python train.py --num_hidden_layers=13 --hidden_act="geglu" --attn_scale=0.125 --tie_word_embeddings=true --max_grad_norm=0.5 --max_steps=6788
MLP neurons of a small language model. Each row is named by its layer, matrix (down: output weights) and neuron, and shows model dimensions 0-95. Each number is 200 + 20 x the weight over its row's rms, rounded and kept within 0 to 999. A neuron's up and down rows have the sign that makes its largest values positive.
A block is one neuron, or neurons of one layer that tend to fire together. After each block is what it responds to, as a language model described it from the Wikipedia text at the highest values.

L6.down40,197,222,180,194,197,174,184,173,202,225,156,228,162,194,200,191,226,195,193,243,257,197,173,207,191,175,181,195,201,205,256,233,217,226,188,221,179,175,222,229,202,208,176,233,180,183,210,192,172,212,185,212,198,189,218,196,190,227,214,165,194,205,222,190,231,193,203,193,213,181,192,229,218,183,204,207,176,186,172,184,199,221,210,206,174,162,215,184,170,218,203,197,177,158,212,202
L6.down61,202,228,206,197,196,169,152,180,190,212,196,212,208,158,173,179,221,227,245,231,210,235,213,209,206,195,183,198,213,194,229,187,164,234,203,217,179,214,204,225,182,170,178,220,171,200,205,201,212,191,203,214,184,202,186,180,203,206,223,199,199,182,194,193,180,215,208,207,194,159,202,223,194,190,198,232,191,180,188,185,218,209,165,236,203,215,202,204,233,178,208,211,215,173,184,197
L6.down62,192,204,190,200,212,225,178,189,206,225,191,190,201,175,166,169,245,205,176,190,185,206,207,254,221,201,185,195,211,171,192,202,174,217,217,194,239,196,177,192,160,202,195,211,192,195,169,209,214,197,203,230,204,199,217,181,200,202,197,211,217,218,195,222,241,144,190,207,248,187,158,186,183,203,202,203,212,199,194,172,219,189,190,154,153,204,196,211,214,200,205,204,204,171,247,194
L6.down63,196,181,217,216,201,203,160,211,208,223,178,202,212,179,177,200,216,193,227,195,188,203,192,174,171,187,188,203,224,161,177,205,179,210,197,181,183,203,200,179,228,186,209,185,228,188,194,185,166,154,204,217,179,233,229,218,180,188,227,200,245,246,220,196,202,208,188,200,204,217,195,212,183,156,171,174,200,196,178,221,228,203,171,213,212,200,206,219,232,195,196,224,208,221,208,178
L6.down138,177,206,178,202,165,161,186,178,204,232,180,213,218,193,228,171,209,188,196,202,243,197,235,197,186,181,215,229,188,191,169,182,177,208,187,191,214,175,189,190,217,179,174,208,203,176,186,208,191,190,204,190,203,219,184,189,162,245,191,196,176,207,218,176,203,195,208,190,195,170,185,198,157,190,202,243,194,206,198,203,179,227,195,206,182,216,209,212,195,179,202,178,168,212,222,203
L6.down140,204,182,158,189,189,203,175,193,211,209,173,202,213,190,196,191,208,215,234,205,201,240,226,216,209,170,216,200,207,183,167,199,215,198,189,202,218,186,230,210,220,170,190,179,194,171,231,191,224,198,182,182,210,160,174,194,147,194,196,215,178,223,200,208,174,237,198,248,187,168,212,187,187,212,191,203,224,198,180,213,202,188,222,184,162,187,215,206,197,177,185,218,191,221,229,192
L6.down410,217,195,197,194,242,207,216,198,183,220,212,170,189,187,164,249,226,213,195,209,212,204,197,156,200,170,186,206,189,198,191,207,239,190,181,223,153,212,223,191,183,249,210,226,188,218,209,193,209,184,205,177,177,199,187,208,213,157,222,172,207,169,193,193,175,170,229,200,173,192,188,251,196,204,203,168,182,170,185,177,216,213,172,187,193,193,201,212,195,232,221,201,164,192,239,195
L6.down661,182,196,192,155,223,236,190,169,177,198,191,227,181,220,192,200,208,202,231,191,185,191,191,207,183,203,194,221,165,201,227,219,215,206,200,222,166,192,185,206,193,219,182,202,212,224,185,184,181,186,205,188,197,165,190,198,170,192,213,215,189,201,169,205,204,186,194,199,201,172,170,177,221,220,207,213,197,221,155,202,183,220,198,222,201,200,161,241,203,220,215,181,223,182,213,212
Description: Leading digits in tables. First digit of a number after a space or separator in stat tables, election results, scores and coordinates, e.g. 1.3, 8,650, 4–6.

L5.down287,214,179,195,210,206,217,194,195,190,198,225,240,160,209,174,195,213,193,201,215,196,184,184,179,223,188,204,214,200,201,191,196,159,204,211,174,196,178,196,187,189,160,191,207,232,213,196,242,219,205,186,190,156,177,219,220,148,216,194,185,215,200,196,204,216,198,212,240,188,194,214,228,210,201,220,216,187,171,193,156,230,182,191,225,191,185,197,200,208,223,202,214,184,174,202,203
Description: Verb after a subject. Finite verbs like has, had, is, was right after a subject or relative who/which/that, as in "who has abducted"; also scattered word-initial capitals and table digits.

L6.down27,219,202,218,170,200,207,204,220,184,198,177,184,202,226,211,233,229,194,214,212,203,221,186,180,173,229,211,196,227,196,196,182,217,160,224,189,204,195,192,206,180,168,172,204,211,176,180,187,205,213,205,175,241,190,209,165,182,211,228,178,219,184,187,191,211,198,175,215,186,194,184,202,183,215,177,220,177,193,240,205,142,192,229,231,216,189,205,180,211,226,167,207,190,207,188,187
L6.down56,190,242,174,192,206,227,180,179,165,204,215,228,189,235,199,212,225,227,187,217,219,218,191,211,181,208,167,190,208,173,164,181,195,187,184,223,207,195,216,196,201,234,217,171,219,231,192,212,183,180,189,208,212,176,182,205,186,176,189,191,237,209,197,200,202,234,178,192,211,185,179,215,180,246,206,215,184,183,187,166,215,189,212,195,205,160,201,218,161,190,221,202,175,201,198,208
L6.down96,198,174,215,198,186,209,206,184,192,193,186,192,183,198,216,186,187,222,181,196,228,196,184,223,186,215,176,190,173,218,224,227,221,161,239,229,215,220,202,200,194,197,214,212,194,207,199,204,214,185,249,211,227,211,186,193,171,188,199,219,185,193,157,155,209,186,200,182,231,186,221,195,220,229,246,187,186,208,189,194,224,257,213,191,214,205,160,183,209,230,233,235,202,190,153,210
L6.down143,210,195,195,225,217,227,181,211,219,202,226,186,182,231,204,221,226,187,194,209,227,210,195,179,213,182,212,206,232,196,224,226,191,210,233,189,207,214,146,192,224,200,230,234,199,234,227,183,210,173,205,223,194,216,207,186,190,183,192,200,171,192,222,225,210,211,187,208,214,177,219,226,194,219,221,196,195,137,225,202,158,222,201,251,194,190,180,204,241,194,217,222,226,222,166,201
L6.down269,224,155,205,197,232,203,198,203,203,224,222,180,204,155,193,205,188,212,181,189,229,220,187,199,221,228,203,195,198,218,189,201,205,187,235,180,179,211,170,159,170,187,220,207,189,189,177,218,189,189,212,236,188,183,189,185,232,177,213,187,187,239,210,234,194,216,188,221,212,219,166,219,182,208,189,196,188,200,205,187,201,172,231,198,174,192,202,194,210,216,216,218,140,191,208,216
L6.down316,236,209,185,178,184,198,221,180,234,201,184,248,171,179,204,227,236,228,218,159,198,197,198,184,183,186,197,184,151,171,156,219,186,210,227,185,193,219,196,189,217,188,217,214,223,194,191,223,213,186,176,168,251,217,192,206,201,197,211,203,210,233,192,197,200,179,170,210,206,210,228,196,166,195,206,195,188,220,163,254,213,179,190,198,216,227,209,187,191,182,175,221,203,208,186,184
L6.down380,205,223,217,230,160,230,210,194,198,179,177,193,197,205,180,190,245,192,203,217,193,235,197,193,205,230,193,184,210,186,220,140,185,160,214,210,208,211,200,191,205,206,226,222,226,212,209,216,226,215,193,189,195,213,205,209,224,181,210,197,217,192,224,205,211,194,193,177,134,201,222,234,213,211,214,185,173,201,220,223,198,197,186,169,187,208,225,191,196,228,160,200,199,183,186,188
L6.down623,161,166,187,189,181,159,189,158,205,204,192,199,208,215,220,222,214,207,210,230,209,193,218,201,221,207,204,191,178,233,229,191,196,163,201,221,228,210,220,187,221,204,168,180,184,221,216,210,213,217,212,185,201,170,197,240,213,228,205,158,181,206,203,203,192,206,186,202,179,188,189,215,193,225,154,220,182,199,185,180,173,196,187,195,166,189,205,209,195,203,213,178,168,208,172,217
Description: Verb after named subject. Forms of have (had, has, have) and other first verbs right after a proper-noun subject, as in "Griffin had", "France has"; also the 19 in year ranges like "1982–1990".

L5.down587,199,202,213,180,230,196,184,192,215,184,199,229,186,204,197,192,213,255,210,200,232,258,194,203,192,200,186,209,226,185,182,206,204,202,211,234,177,200,218,190,192,212,182,197,256,231,212,180,186,161,182,201,163,167,193,243,214,174,206,217,226,179,189,199,154,208,205,204,252,211,202,206,242,200,214,221,202,192,190,212,237,220,172,192,221,207,206,188,245,185,210,194,223,221,221,136
Description: Numbers in table cells. Whole-number tokens in statistics tables and score grids, often followed by a decimal or dash, as in 6.8, 30.2, 6–1; weaker on word-completion pieces like spoke, cleared.

L4.down162,207,228,200,212,182,202,181,207,206,185,204,147,205,210,177,223,213,228,221,190,238,194,230,192,187,181,190,188,191,200,207,209,216,210,230,223,218,187,213,167,164,236,211,190,195,209,205,178,205,213,196,253,188,181,226,162,203,191,206,218,237,198,203,196,209,204,188,226,203,176,210,195,217,224,189,192,216,224,233,179,212,186,200,158,210,157,195,177,189,207,189,191,198,190,236,166
L4.down295,223,202,217,195,203,212,187,215,165,209,200,201,202,194,203,218,205,219,193,188,199,201,196,190,173,133,152,214,200,207,187,205,183,205,215,208,192,217,194,189,207,197,200,229,182,185,157,233,256,201,187,198,222,219,199,186,169,171,201,217,187,174,221,191,210,195,191,186,226,204,184,204,197,222,180,226,162,200,204,182,206,186,202,227,202,211,194,203,171,194,221,175,231,195,189,187
L4.down321,199,194,211,181,204,190,209,228,220,179,203,222,174,225,195,231,195,227,189,169,249,216,186,217,180,210,191,228,202,192,175,181,209,197,196,212,176,205,223,182,205,206,186,206,195,237,200,198,174,181,189,236,200,226,171,177,178,200,214,221,207,217,204,187,199,202,213,225,200,214,240,179,213,199,205,183,164,212,176,188,193,205,202,188,167,198,190,224,166,183,211,199,219,222,192,174
L4.down337,186,183,207,170,178,213,209,206,230,214,203,202,229,237,207,169,190,169,210,202,195,211,196,211,179,188,190,195,222,195,218,177,191,229,182,205,203,202,167,179,195,214,192,197,205,177,195,224,175,194,224,185,216,236,204,221,178,192,178,234,175,191,172,220,194,220,187,212,163,192,217,181,239,202,188,217,223,216,183,223,224,205,212,198,223,186,192,230,218,172,200,204,197,176,161,191
L4.down413,219,203,245,169,226,193,161,212,178,262,181,212,175,212,189,196,229,179,177,199,170,186,240,185,219,176,203,162,172,228,191,198,196,187,218,177,204,163,196,192,138,188,205,198,188,233,185,220,187,206,208,183,224,215,204,201,182,171,196,190,190,188,193,202,207,209,216,169,208,182,255,244,197,219,240,167,238,208,206,162,233,191,222,228,196,201,232,215,187,184,203,198,199,221,206,204
L4.down500,190,180,215,189,168,139,176,172,198,198,199,185,183,224,167,205,193,220,200,208,199,197,216,203,203,198,184,188,203,189,166,173,208,211,209,210,179,181,210,180,188,222,246,193,190,195,183,198,174,189,192,193,192,175,223,190,205,220,201,225,210,198,226,198,200,189,220,222,202,181,229,187,232,201,173,190,196,173,194,145,189,175,188,200,195,181,213,187,200,207,204,194,213,201,194,223
L4.down519,193,220,210,157,210,218,171,215,255,181,208,171,230,208,195,226,224,175,216,256,195,189,188,176,206,185,209,181,238,191,192,166,204,217,224,199,220,204,178,183,214,198,174,197,173,218,181,182,187,195,156,190,221,174,216,211,184,179,203,161,189,219,180,212,221,209,208,214,255,179,206,225,181,176,204,222,204,214,185,183,220,189,199,221,206,175,207,205,206,218,227,220,202,210,211,140
L4.down601,226,229,174,184,199,193,193,162,227,207,196,197,202,197,184,220,207,179,193,219,201,207,213,205,220,207,186,185,196,220,224,178,208,206,229,168,183,214,209,204,185,210,182,195,176,225,164,199,204,190,192,185,171,156,205,207,172,199,205,203,231,127,207,162,190,189,199,208,235,196,223,216,185,210,225,196,224,196,196,224,200,178,210,207,213,182,199,205,188,172,180,184,225,191,242,236
Description: Numbers in stat-table cells. Single digits and dashes filling cells of Wikipedia statistics tables, such as player appearance/goal columns, league standings, vote counts and percentages.